MLP neurons of a small language model. Each row is named by its layer, matrix (up: input weights; down: output weights) and neuron, and shows model dimensions 0-159. Each number is 128 + 32 x the weight over its row's rms, rounded and kept within 0 to 255. Numbers have three digits each.
After each neuron's rows, "fires before" lists the tokens most often just after its 100 highest values on Wikipedia text that the model never trained on.

L2.up480:090131129125149160119187147110123104116144123127108154113120102129135064146099128116183087073143140092137188118155112107160110139065162144147105154166105120108093135211118085135122136109178046116097122139121115133147130116102108142103088094147112107170147095134131146168132103134122125138173125147129134130086203129165187166138081092092101164109147086117073192099193208120141129145160143088130176113082085164143082116079127218137134144159091142070091151197105090102126188135144093
L2.down480:106091135170131096145129135098121135154165174095121203143107097207132146112151182157103138128107123117117184139166152088087165089119169159161142115125151141139137130137176150113144144081159049097085131146141179124116104094133112088153124094181144118071113165156127105071124195083161159079165179123136129101097117165157123044121153077118159135114086189115161098067154136130141126085060113105075095116087136126190150133154081138162131100112136133161090108105148072134163147088091174
fires before: "N", "W", "E", " •"

L5.up139:113087083137123185139055087112131138141119161099164122108166149092089103138148120139145103128148101088099082153128140144093150130049099135100176082149161183170179086116105109139154133135129187146073078149152106098137135133131140139190100117125127117076095124143174105127084145100069130147134144089159110118127175136099087172104147103083146108153103184130115106143132095119140151221166169160107122113173107058125160197114127158122125137093109169069128157216113202078115098141130153
L5.down139:159143109166118100142128072127089154161093166096111133122134131148138112155110104104153157103166086034162160089069122136114127117122136149137151154134132123134208074118157117111056127198169101135127166102115099096043116158135107167146127108135145133095161062090165075142146136135118137104124122118136079179139102100157122142149126169110115146171111054075120168178154122088219120119208161217125126157108090131121155110118117135205130141095156150136133142108131106102163114101120080
fires before: "\n"

L4.up15:149097099104127130123098074126145056164080051132175171197184103113166147157102114141167070143151136092155108148112110124094140137151110180110118141144175094151162101125113100118067111132105100100100085102109125172089152105158142104125159179190149109124151155117153149187135132072124081119131117060149116173141126115114130084143161152119136152114151123107092118180064144130119206164160088074091212131156070112120159133114163173110104187152119123090152164141117145099137062126094109
L4.down15:037116095141183177127114109114152124080120134138163124150120151103106129096153071154152118196135125121125098128083161140119142090070070114062150128137117131108125098175166147139143159139161174106142073103145118165066117117139111113146088177089142147164213138152123117059133125135128097141142080138155158150106149059113115157148167152075079103187150126098111107156140126068185132154171135116194107092157179119132161091068136143066155157144128116091133163091155120183112130122171081
fires before: "\n", " 100", " 1"

L4.up404:144141116105127114180109083066127118134194108107104129114146145120157103108174174094137060145154167057101115146087082077119126125109125156122091107132137124191128150192171158106173160128144155098069111153157096064097080143126091108177174145163127126129162201123131151114090090178186108080193157075091092168112138103128122157070089132152152138102095139125080136121121102097127161109042116144127147169110105167100122088123148096188079133166128165136127126141153150104198124130129147
L4.down404:158153126120160116152073116139203148130136112132114122086149114159073176171180075159068130115129088168106153114148095105155094081092065163199144140123134130141138163121115117136123085121169144084088103132109080179183136122090167144093105102120085158154146140156120133124057125130108142176108113143182115145141128194137146143091148143135078114119152137125158149143094048124117086084130120158153096133109223092128167117172125157037113073107175110156175085168143105110132177116106114
fires before: "\n", " 2", " 4", " ", " 0"

L6.up462:183124078152132160105127091133103123151129108102073138150107113087112104150201137129126098130167101178109124125098160109113150183122100104111175119133152078107065139159145134186182085154163112073092062135099059110120152172085151118150103126148204065097104109149139161131094107112147166135157181118111147192109143103117112076130110103163112084130140180138121112115152115160167104087108122171128088115119133119118123104173135132225210147158080139125119097079130135171101051155125149
L6.down462:103167153146155132179099124095142171103158073160113089078159127061131094120076109182143160123147126097187159094152118100053166054180092190154143106100148149183009142117148111091107140110126070182127162133133114104089154076126138146124143148158121146136118105200123096048159140155139129136138126130196113132112110190104125086083180157085175126148116122114134110161147105158130124120128110124162105118138143166137122123178108143134132128133148121102134083153150162091132115107146050
fires before: "\n", "-", " ", " 6"

L2.up495:120088084110060082145076120122133150136090133139175150181130117159085087197117181154123136097079114137104165114215073189160140110114092082102135129114123155102121094115157162167095122071167148167087068126092153154079153143142140105133067150125132096154117142141121095170149154119067132121117101177116123152162157179104159165167167148115161084157053132126183144174126111095098093118166124164137106153113127146101117178110138133116058133135136118087167129162170189150113100100100075
L2.down495:132065156162084081102085146134102150151093189067140159176139115155104124125164118127106147120164151163085155128132074162091157101145112141122108109069142143128076137111120169143101114093138130130109028091161127155065139111153104132120162187164215141109113114146127150167111198122148081118128126114162129177117168116168089173147111164063136065144103128119161123140093113111095113122128132170118121136141104126160175147099188133186098110103072071077168147176137159083067118130163145
fires before: "\n"

L4.up245:065092094141162165136114084133112084125108129086124117193143143077121158143199156156209073096137140131129111104127092115124090165132045089141072144143109141150120091142098081132137082131096088144129162160082131126147169197168132127208175108081130131109149172109130180122122125123116120144144115149130184141099169136123114153107129135145120079177123175140138124187103145125065108113144184112100110129175115112103161124106136200108170193069103144080078119150144148059145104107160114
L4.down245:097108134118165061105127075150142167151109114152148113106110065158147066118120115065133148062102107101132129157102192127081101096132147155189130153128155167176136116135074106139147106159147149146109168139136134115088226139111150177166160126117129140048142110147153186156110094179164143113166115110171140146156140105133106150132116123122160057098118121035103150173080120065143135094170099128097164113172134169113197119120114097086109131108119171110099099097137167139118192162114152
fires before: "\n", " UTC"

L2.up282:160086101071096103161090116158125085168089120103128130151130072076058123167123079119085118170128070156167106120143150115130182132156188159147154149126091106167155169131140107171127125156127139111139096117054143159152208171138162130167150143181152091156141105064101090074091126108107078127137127117114126150149115125069142144151105118141082099111101094149172121202098124102127152114204123122109107108174097085113110121127167181138091124154141136138177159135054148137142100220117112
L2.down282:085182095132121080123114136163089180115144062159145145094148181115082159070185150127169157153139104141152088131117147102118088176195130148156077099154128105125089132197115120106152155125137134120132063144135077124113066147144081139086144145142156160083170097118064111106124168086183193105104146142111100117172081180087097135126097126155065141151109133157080141167102131173129141139151108121088083086166170141164099163140130148104098106180142167109053139121167138147151090115149079
fires before: "\n", " |"

L6.up549:145153088166128114136072150094182131119140119129083154167102122158104099129092129173079116082113174114123112112093128112092094099128102089092088151114106091155108173161140199160130178076170098061131159142127107187139139139151085153103080088087106052173142154172104189133115109126076143088144073113081111091131176135146188115120135149089143110128136132140095162094117124106103161164104169109071172119122171179176116073138130128139090162136180062170180151140176130093138160095109112
L6.down549:077134156107141198184112106074155146111106111102130098116156114077144166106077152091160121115114092122132138105133090163106085152145131082122113148146102146152189153164149108128110139071104083103084090189170173177122134137107127110066087163145100073201161188110109199111112116179132153130145117131112108128170085099083136089157103119202112145129152179148126123098143151131165171150119149137109138070122189153107095088088082139126055178137161168131164102139155092105112170118101085
fires before: ",", ".", " –", " |"

L4.up364:104139129093142110155143105152159073099075101162175107232211130147145082137068124107139111117162143123127088083112136114100072118125115158156092107110119069154134146103115151145069159086125115145060119117130094175154157201169118142124112142153146083140050138123114168101174204156125126158106098086106138094150100107072153139140141147078180111148168113100128169099120156104102128157132172163115132130090078138093171119163110159094135186130179140138171125197137163128097113088118103
L4.down364:098126110074134093123179120090124179133113137109098174109152103120105169117108159168111114087157166141174093172151103162171126153134099143088110087128084132119214148182100126027196141108105112124169083084100171148074144133122125138151157135161157124136147129104164106100064106136122133153105105089166159090098093135142069117114139080172108102152106182190135121104112123105137146140205100160118188086179080106086135178113097140109135141117125136084127182077118115191173144121157110
fires before: "\n"

L4.up593:169127094168147171102095150142121127178177102118157158094147117176086081121113146097178128160133150079126124163141111091141096131128090154108154113111156107141145057201096182098151116154142138140165133177148113094106127077073085136100134029124136101128124125185121144146141168148123149146130137042136141179119154177158092133145123106103067119154143097220128103101155097137065134079129132073158163108153142124180098132110103150183097119102126086152143133129114073104178190077137110
L4.down593:140096103085095153116117146151130134131161138130117122082134140107098126148145147151122140091105121138135127064107150153140101105115106061111193157107093123067063155159125171109163113101181162108158135124133167134148127143156079108077107083132146139116115187135154145103188196089132158070087093108097097124128138112105150142160166138099085132141161131165116083146120127126158088007151114124128158150121083169113118118208124076205188111132215160105084134143116155164078130181141144
fires before: ",", ".", " and"

L4.up583:108123140105156118116066138141136142151164152191138174118169119133118143155137062154108101122149107136093134152178148098085160169090164137141177192110140091105127139128100146161138173135179121125184076166128119178148141114104098110083093120128092119100113127160123122167085137139073126086135098075156095090140140078110073140058107154164097198114158141101156142112135093123194147135118140152124212130167090159151133156105085115088060103160153194107152133165144114074171171080056139
L4.down583:084163170121155059117162108131097142068131109087091156136129127135118099104120138214163109111118096112111145135140151142130083072126153095100110129154077175141133155109163103086117158102154118105149125165126179147075158077168049117142163147112089138095138162124142147106101138067196118144126142073152123112105174137160118184139059135086101156083173177139111161122159163101148185087174138121086043148134140096144092165136196181112152160144146137162099081143169095108123121176113141
fires before: " |", ".", " as", " ("

L4.up563:097114156094123057114201159088133093137096121098167130149209088163099133163125103115100206083142061084079127148199134156174108096175103168104119091069146123144117098129112098141125111091195143129117072117141144133099159146114110149134148133125126137089184112107120135112156166101102150080162153131110100122124130098091119183136162045139141121146164150097134113109165099150183198141106109110098173174102091096060147123147157136086194177163145138092132166144157108144114127099109145
L4.down563:171135174110134183108066110149075131145171142146090079134159120180118101141110138194162090102118126114100127101083144137118135100144097103099120114125148143120177136167132112090127132123178055148069116172104132131125118110163150145099059100176108077150139108089097136076193141147087074112154164123171073155137117059108139102155164193101074157161180184101167142105176117175160128169143121107125098137126119135088158114119142120111141176122158142074161066135163072126138185166168094
fires before: "N", "W", "E", " a", " 18", " $"

L5.up381:065129130159130157139139060192143097107098090137142181124109148114132093133185071168113090138182115140125122125095114190133072175174107079094052106177122139122096138133159078124133062118068120187110094135142161088119114118132130133177167140136078108108117114139160117130116185146121141166135085135083088126090160162126134197150169134105099127073099168113083126098089133132128088127149118192180099144109149184135099152134179185176124121151147133086111158138117123055133187109162129
L5.down381:121111109115144116117153124107092121123163089140115133074174111132116106082184089121098125086128213162081152133107090153116135156069079184100139060095102142159115138137131096167128095109137127069131133167141112136102118060110115081073131128119198097139122140131116126106155124111143142126115168114135128141116198170131172165137090192108183109188125179177078084145111180192152131167116163170094138111086080073146179130152138106165111126118074159152131158098200152144077167144138093
fires before: "\n", "-", " 18", "|", "+"

L5.up12:140129134157171092166131132095137115183150175089145068145085108100105106147112108148131123122154051097110145136103106133091098177080120088118111134152094138148120121127076129123170124068157080178125150116214106096092096130098099133100125089115097133149102075085147171103136198218180170161157149143118100157109140125145150162137125157112141154126174114241118128107128118090088093107083124164161133131064126136130151186110190143069134115101128139135151102167143166123090170161087160
L5.down12:108095175115046132103102093132124172107118092111090088096146113133122109133120158094151125083136153184194157111125114141143128069194122190181151142129120142090161109164148097101045142167150178126081056159109146116164138124107175104143134130117156149091156167186091151151093105084115125096092115129121161097086145114092112099111129105175140152079140106048136148123119186193185183131166080090125092136169171154140142109125092144203121140140138115101174145119121118122152104108187104
fires before: ".", ",", " and", " to"

L5.up204:175089137110123127144092156073107072139129104115122129138092104058125152150131078101118094138130173157149126157127100170151089117133123191139186120166127117091153129155121134106105114168155059119117119121103106107119092158118191118145077123109124128070100108169068162105119134121176082110088163128132141078172087137109143135095166153137111193132125147163113154131160076136137163111137105062122101169147146158130140133086251164142114176087136159070117063145102159068208102166119149
L5.down204:142113146124142133153165129104128170081159128159123106156098128114153163115172103155169159130120176102134131150132104179151157154217121172079130152149126154162077128111136053075112126125143062144121145111118179090089133098079145110090114141127104143161164125177116107096150149182159037126080133156172075100114077122157158078062084180108165091113131092093103141135171032108141096131145085152153139123159156133101107091104193164104065135119098093137178149149143126159134150159118143
fires before: " |", ":", "Single", "D"

L6.up85:161137151125129103080037054132129061119149146093106152112151145148101147115074096170100139082094072161079127103100138052153166165082095171181147112142133138144131163145163113127148076136115124128091167126121192171155088134099128199158094113124127162080093109088115119111125074139148115077089118111134067158099162147137156173123115165173181130126202154106144174123103173105106136152112160135097132103115054137107156143159187097128117141080139127141110122173107106098130075086100102
L6.down85:138129117119132095085132090117146093120053147121110112125126128121143150135099181160090137166127085160152123130144090104106141151133123161149191110113142126181210173130139108144097129079080173137098110116166162108138085098115135128152097174109075130176156155118087113193112101160182131071167106141169068184075112128166183169106099179129110123123160124127143099135151105111223170149196147163140026131089074147095124117120096134086161190081126105126138121148108135107099125106094111
fires before: "\n", " on", " |", " as", " for", " in"

L5.up504:122137113162082150100124087062185127110176143145060134114108093097150133138170115176184091102143123145082164152108125132135100133111129103159120128115142106182094154101129135179131124076104107071138108095130094155142158116154135153152059098167066134132174121132109172122213093079066142095084134160135177087152106100155151144069191113131169176135128127070112142072166187086160125110101147158133200155124153137126140154183172095120090136080129080155134174124100121127093106159092125
L5.down504:154105153162102157126139105152143033127060079137134150190137113136138095156155159133092126077110081059125114105158096191084088141112133084096123094105100144157204146176146102154164149088195088125130095134117113130082149052124169136177167104101126088087187108106129174111175133079127127183142170159088115148082097143143147144163129159095123113109123142182125106091112113122063141151145137083138127185124139147163157160100141145166081130108129185164109175171147137135090146091125147
fires before: ",", " –", " |", " contract"

L6.up542:127112097193168123081159101135142142222117135155138132119112132134169105157189129196116115126186107103130135120093152128131112117127094129106133124097110083182125162127110193114150105174132129145134115185116105075119107102080078122191130100131127131059099121122162190132141087141123162073115132126130048156101104097173125129059173131058182166131039121128151143209099169095165139105111132189150094139099160144143146099143122119114084136140140085127127162157116159087142124114101073
L6.down542:114155146141111127118137117183123135214194151143120148164104128128148111147162117181133150115124088086105113157079029134168123147147130152168187120167091075164157134142107121123153124166147092150092201089153138149059071132128148108121129075114151104127080076145178120098062142121144116135156095084153143062151105132079195099049119156100137146187097116144155137147156128110154164139182131137103120117088110109124129098132081102143088083126179088176073122147127106109150095113132176
fires before: "\n"

L5.up206:143140080122180109152127087119139149130157128164143124105141181116113106121080191166106121113106115192102103098129165150161092182153115182130122128097107121133060105169082131102124100141155080161086125086144196138098116163095102172110138173189185140097123098199139131126155137119118173120157109141120023120110146149176127104101118099164142131046167171142102126109194085106084132116114120170167140143133150123160081093109131114160143165142192082144106118102031147152125119136100103
L5.down206:113101100184102136068143051123132133108131132150083104132139113094162150110178107203188125157081127071155109152128112127102161127157113120095114084151188117148105163138110120147132089151109144064111150139089133114153150070138097146104089065100115103166132057129165126111154138077165147204136189129160096156138163120155151065157138115141172098154118102154147130077126135165138150132136097171161056075100179157153130171120096180103126097162147074172146130108137179065156176110116119
fires before: "\n", "-", " The", " In"

L5.up469:126077144173171146098076102113195094180105124138087139080082103189142149175127121128118117115068122158100066156164109144124186174122135134073145105075127122178138193085116149107165080127121182138103136115124146150156140149124113114173129093165107134074132109116142143155083127121153159144114069161108120102123116150148058120138141156107166112138128088161131160176141156180126083146105152158146151179090104129217164192124085072131097096187162121103149064130099124155093130091081109
L5.down469:048141164114127119127147168127146147154093134066131145119136078103103073100175104173135177147129110144132187095063152078110114171140120160168136152148091202104175174093093120164173112071094115111130213106150175116131123094072099129116149140135127165051181138118097175109139111143189147177109147103137094130164120095153144122161100161108109147104099089160070151136173096095183164138083120119094057166102130110181154067151097117133131124120148090118119132156133154154126111137158104
fires before: "\n", ":"

L2.up354:168076136093107116143098132123051155134138158144130123236192124111086133137129067106170157115103134123135089128159131167115114105143146116208116146085108136129124110101100073117156120037164102190173144173166058082160115118105104098102139121151114144130115161129188117076132112171144116173095114119118102136161155222061156061140130098121104096088146134082114163130112156103120145134182140109151121100124122162124098170110120099172121196140168123154122127122092161134185140105120131
L2.down354:144094143149121131119119144140135068147123132159151159147140039124173073147087182142139124136095128178131097137164108129160231094182143194068120138141141164200169096153138166127055140160081093118154141134084131116053115063143133064152147104163116106110096129164139140087157110132113088087121131160107154108122149128093142085097085147105165097085101148111162110056132104144138094183147119181166113113097090101111142144137133161082156129116187136121115149185154108104113189130114134
fires before: "N", "W", "E"

L4.up362:180140142112090181187100074096122116137138108129121121070131121124195117144123083047121117095176133156106124153106101095153122193133137137095213090144121170087115168120089135187158143122101138180140172198081201112098113094129150114181154133129132180100139120065133083148121072152112126060151113103105154101094102094111100159179155146164120107181121113108046144183101093124158118100141098129109104127161120129166159149101136106129150137184123154140135135154069121130158094127153078
L4.down362:090101181097178169186155058147150172168170104157118066057124157135131173097141116115149035148111120101091144138138160108148160112071071142152174146128140129143134145072087189115144118109145130087122138173142154115105181107144146139105094095140171142097156093108121098117135053117070145096122121127134135119095100150153133201145098144121130162138138131084101167108130130178105100154090120100132122120164162171112154147108124120074123138181188138174149112103060111072183103127194101
fires before: " of", ":", " |", " C", "):"

L4.up207:153116158135114096113145133103079182128085117105148193157109094113150139108153155112138127107234079076069185099146099150139157112171113191097161111114184094136130123181175091126081082131114086146105118156112058153099080096107093154101090157146137138075103123139140107118174119156108139141150106110105136171084135080113127127072145106168145160161152137112093105113166043159148168111124144173158132143186097197101132150141164114142142195124100145149117111186068155156135119107086121
L4.down207:153146085165134118085127146143135140151174175121114114096130141100136076110177112132095169144124189154192119164064116093101106149122054108088113113125161127162139164111131127147086163138131126117138150170134161152161154094175176076139159149167079124127153147123053107139132105122138113202081170167164102039091165130141150147111117111092210117138173148153128129103090117181136146145051061161069127097103068096101135115110113148164089144115081140164111098142135153181128087135139092
fires before: "N", "W", "E", "\n"

L4.up402:108151066174126144064036159110081138138118113075105111135122092134102055152134100074127067157108162107158148158063199187096154141146157126165114059075159160153106156147112133167127132148133197158102125060114098110144130132154113116127182137160125153112095137127153121156123108063144124144138157084170142173101167137126139138123127127113158125112112128196137146127098101075164090172102105092144210089132115080161151149097154115115134154154084099103115115088179140110184095144123166
L4.down402:146134144135145087128138089145174127136122117129115131132099101168157098102134167164120116080101096129172189080148111137199122176086174115118170097149086086127104148096093068138092098135113113118190095173146181102168063101028123156176145070177093158112142145092097167079163175131146079151141141114123101164109154043114130175142110124083098160107142102141110120190096160138157087055110127178111124139191125140133143111181113138135108160148120113111182143130171084114137126126161143
fires before: "\n", "."

L6.up125:140125114117110084131085198093159144184145045162098199137131099070117161176136178127127103129091140158089093144095165119097098116145117059104159107166166125147148129120078166123120149145100114136110108147118172058090135143079092091048107135132158024155131139139132136155136125133145129115130148148106124114133128124137126144201116106114090115126176133100106110070099068155131083108122070134139136068176153087109132126082113107161142113119047118075112145135076148150097138062089126
L6.down125:085111098141108108150103133119158137217121079157103137092129128161165135109085122139115138113106130200250121146091127136130159145142140143095123108151138113134061126120148120132094138165067165159102064134160123077096113166143125066087125112172165105144114102178121113142131136077155169083153153101095114120186121168192086143079189194156113092153116150133134104161099156141203126074129104135124159112086113133144152146113078143137164135155067128109154164074156099153089107094124087
fires before: "\n", " He", " In", " The"

L5.up445:170160198198125127072120126170164110180126109135138094127175130094135163181127139085158096154078105070092139157098131143141168129136133115149152136124101112151116146113172151138161098122091107135105117146155148064156098066159163102125124077118138131075126136150050171142088084053110203142167171067117166116109139124109135122183132105121126086084115146131131096137117092126072129092117125103108136204124128179172111113133053117132128192093193083132193103124137137123163157122093120
L5.down445:128125187093154093102115108151136100148138059180139133110121154206119132157183111114151151146077131184091099103063121096153132163178079128107132098126190124065137167126083120137149122106186105131205148086134119130087127089145124144098073104159185137078151167158098102181148142141094105078106165109134139137093181145062130138147115103132118187167112130118105113099106092159103117155136191120106172186107125110141085132077126174093120126148097151101100147077120206114176156129143092
fires before: " as", ":", " of", "′", ",", "E"

L4.up77:169151098122158130182115030133181118098158135156187147125202125084133090137130103115141160094174159134084073095101115139138141148140060174135104069123132103199152135096112121113106012146146155111074113121156086136115090112152128103137154169144127117130141128116139164124105153095174157149115131124143092155099152130111165128144116070108138096087134130114110162147090064117144146159162134108123075135190146152100158152167154139131083186107117109019158169122149110080128153129095136
L4.down77:084169148112139122094161112153095134142132125056137202078168101074088131072151099178144124094145168168148148135140125166073131135147127184088145079074138163170044130162130097145186094088134103082142091132164084153091113084169129134081129147123199112125147100144109112129139156059147110137092095097100108171104110175116101159129125150100135144152058168135121105155099141121186131189122186159165139154137139122157132094106159114156179145136102119129148124119165101109047148147147076
fires before: "\n", "-"

L6.up435:126128067167099147136137117129179067111083160177072132134137080146143104180166156136125105128095135063153129135115100227162179129081152139185127158149079148100107126142111122159109045146127085150126146121132120122117112139091144163138150102186110190092097120136092141110182168127135117141122192134156117102117102095148107126175161114116162039120148149050157133136141133138162166156144110108104081155116072130139158103166180052115137166143179140144137120147129139060095096169118090
L6.down435:118097079085149133155112146153150165091080098140104130086122121061123158185111177182185192133095145120141102157130136115102188077121117108137122190090114165102064076089109076163149105114129126178134145059109164123091120170127148154135070115134125136114172084120082119103096129119115160150136135136148142164160133117137162076164089125127188126157073159079097132138121114124140173142154134174110103116078103146161097026130162188123191158177107107180160143142157167107159118135104128
fires before: "\n", " |"

L6.up150:067103178099156097206092125162076091159123151098133079154088079120123177107072111086141176069129144120185131130150128149114067106138141103068131085116154103158130123095081118206199125082095135113139113161149118106105102176094119124182193131117092156126158151094156142099153145183110158112109113101096149129139082077086153133148165120088134192108107139121078153106100122111070123137129113107124199093111092181115126121145102115162161133148094107123092110147077107168190167107114124
L6.down150:130090130119137122152168132089110124088110055100099127141123125187110117142174125132141131118152126138131115071131077194116084170097177147138096089079063127167175122158157160161175182100109100085100113140139164186099135137160163125156139163213092120174110092148127101117117162123130115137115090160179170102114120078120144081144088084118150121104108123132140067116153096139102172129109053166072142141145120096183112120152048126180157149163129186116098106066137144098165180122174096
fires before: ",", ".", "000", "4", "–"

L4.up180:132125157167064081110050089164161097141120123135113162152115060112086109131180168188217141156171073141143148163107124180129072145138090102118144123091125068147072139109128149117103135122138086071131126104181156106134160170116125091115119098175093159101109145109145163098099164159099149136052106126120135146101128112121153108080151112118125109141139098133119142132188118136119107164122113104131196073174143188047091126130143143053143157145127155133168120141111141086109134190108196
L4.down180:126135145144076120118106066148125112089138136168167101138166120085142097075144138150106157130117130146140112174113112195117087112128105085081137130102151106145137147140133166143114113107133089130111182077151096087094100137159129143108187095166094149118155168117155125087061099106192209119135115154105137089118103173143124124124120118117136238182118131107086143118057103154145101123065158154094100124147194150140097123125159193117130144137154180144060113161115080175174063115170190
fires before: "\n", " 6"

L5.up486:137124132141188091138115120066125154077178126185157096065114112171123104084134095098142118121130161138136145071165102187127129134100073145093082154126101121183152159172125143135128122146150045116101164125087217124136107154143113169154175143101137130077118107167137133119119092122136163170139127154145055118107161199113156106131096175153152186100113139101111126093096069136075083150150148197153173074143162141122132087129093101130151166130128080156136129091085140147157180063105100
L5.down486:091109134183170127155128124134096094142160138160135132042119148091130105050087089168137128114137114160156178123115101156071103170162084187088090066099129153134082106119114103135069067103095124109112054095161098175122096148155107148101194138157137155118135134212172130121097144070138122181122139117147125124140161187128162074098122158165102128120139157167135114149084110152130132158099119149098165145189149178125183098160136107108099170094101136114097153125184130174090179124123096
fires before: "\n", "-", " The"

L6.up198:177118109140086123118128177080161105080126142137131131171078165138123152167173125132176047106135126139067144114107106112157110146135130150144140154134163111134149199139102111136106057148138065174145135122109092141148157135116168137128075096107159126120104143129085127116150133070103116156180122099143148088131133146117102161113187146131170120099175166116043171161068138094127127142233064105131106186092128147113175120124126182106139164178111142085145084167118141086049134093166100
L6.down198:200112121162118137119149127207101138159105178148136143138121174151102151170133154105123117121135127080107153150111174130034107117145088148129185199128111121135132146103177163180118103129145090113130110111130134140062090133122147058074066086083201099087156159079135125119116151180151163170141065111106139111113176124053119076099155094138124119132107135177082149183111104118098111145191058192136166145125094134114147141099111150088118140158130157139110131108172158093098137133130088
fires before: ":", " by", " |", " a", " an", " as"

L5.up305:177102115162124099140107085112185136159111124140125157117148114105125114167155165128106136102136165116147093217141076164104126123100121159207130131098158050176082151079118155127101062107175128126163127112099135081093105121127094078161127185157127104117156163171135198112088089127171137151173186157167092122098099088144133130115150119092104116129107104116119142126138126138131151070150051117081142137156187110090188144163151114140120202090149130150111162139133134049069112072111102
L5.down305:116119129086161094140182150155134135101135127143174127158200154122138096045110118162117147127147127155119144166115108150084134081147139076083161132135120101170160079038160108124165139105137144132105148173097119097144070153132148104120136159121125145123202125140098092146131080110078126066186148178131144075170097150125103092127120135113075229150111100119115153138105141122118122145111126128181130158107116176131102165143057081099116167135094109097141126109075097176218191148096165
fires before: "\n", " UTC"

L6.up393:165154114152080129074097094123092140113120177087137088136149161178090142112139115146124121087133062112113105132145116149130081100122102075098122094124086119128201053159165134217157146123112137096072054149148114112079147131119094123139127111146153129174146100105113110187156134089094152124158139120121116137113165066074132171102078129098108148077190111184130076150103111192088121089095119099121102097147120190099141171136123136173111136095211115132139129152118068145154181137144177
L6.down393:065193116075130147151091177140099150166166130125115142140166140128141137134119110092153149120121109138214086024112109181152118080141151141149140160148123134171148109086205172153196191088108170135133119122158103157124111134141123081107110105141109077190111131143143108109203196124135185120108112102119111076096182121097095122101141158126083116073159148112167119162098159109167124094163091106113118133142150114122155130106102162139102169121105121064163122106157085130090097100125055
fires before: ",", ".", " of", " to", " and"

L6.up589:136223060128149115073104190088148091107134100136117137108176099164114085156112160131181130124115135104143154093187122151085101169136147112078156094102105082115155125159180148077150138150097151056121096136087159182127125115085187109147127125131090133107087168124083134146176105103086109116153193156166143168145145152131114170113170139105123176117180070060126128054133146099142110104140056134122145159112134125163137164135146067130149147152088144065090157144116102176107104124109102
L6.down589:109120087128114140165060131122108100116110130076093150092118125204172122133177086137159232142155122133094160111108148167103143132138177147122094127146136197108159136132186141121137121079119098122109096138116146127112089139139112125158144107124118117138108090110085106165168174132071143104129177162142115207122143150115073094094231175079137067166098094188112108152130178105109174119128090151105139134133157134066133151169157095094129101120084156072131162105057140154146084132114160
fires before: "\n", " a", " She", " an", " He"

L5.up614:121125153113194144097103096124089107089115096230150129115113124131110105090148150163156135121105102118145134053209153128096124128121107165115146106126130078182136174105140111169166077108127101123100101088092160093106120095087130134132137136085106074139099120134149178096170100133146191163149094137175076126173088144113178116144127123079110161144176109183093112096154105158065105125186152191180177106206171196138128119100126167120157115122168101115124092117098141098065137122115116
L5.down614:128114130113114143152100083166101102104087178156126112099123182085062113076123100167109115128106082165110120163156151130086082115192095220131156088090191133141057139120092121157135123104129120135123073167151150091114098098129076105108123131141154138154138125174103120127121135133215158177200153141206096103145089168113111120078090123157137155105169194159090136130112072130118126147129111166175112030154138154141147116148133165125148116174093099150144144146072158155154123126104131
fires before: "\n", " The", "-", " In"

L2.up378:134085139087093068109119135141187127158115170101058153200115080151145120147190069060108124134106066110128113126204125153125100114150138152166182101175160138122114171084113171146176149105132095145082117139164077146146187108120151129103099148191169103127163119113091117113100152085130177082145151159110141122132145110117091121106155169122124129105102100075124112112100107108103177196146111162159164198111112136114129174172133123156114109107144162092182193145121144047158125140108087
L2.down378:131103164135135157154098081150063084154147083134211150101125073155077142102109170157115134063121125150163147126073103118139127136059143146151129088110099119181193133098080080142103146128116081157150091113127191156133188156168125150082098133135074177106123143137150119123105147145151138135088096111161146145133135136131113115155089126087100109085128157106161199067166118131186088151134146197084179115127132174121182161158092109136145135130090154066122192163081148139078115079123138
fires before: "\n"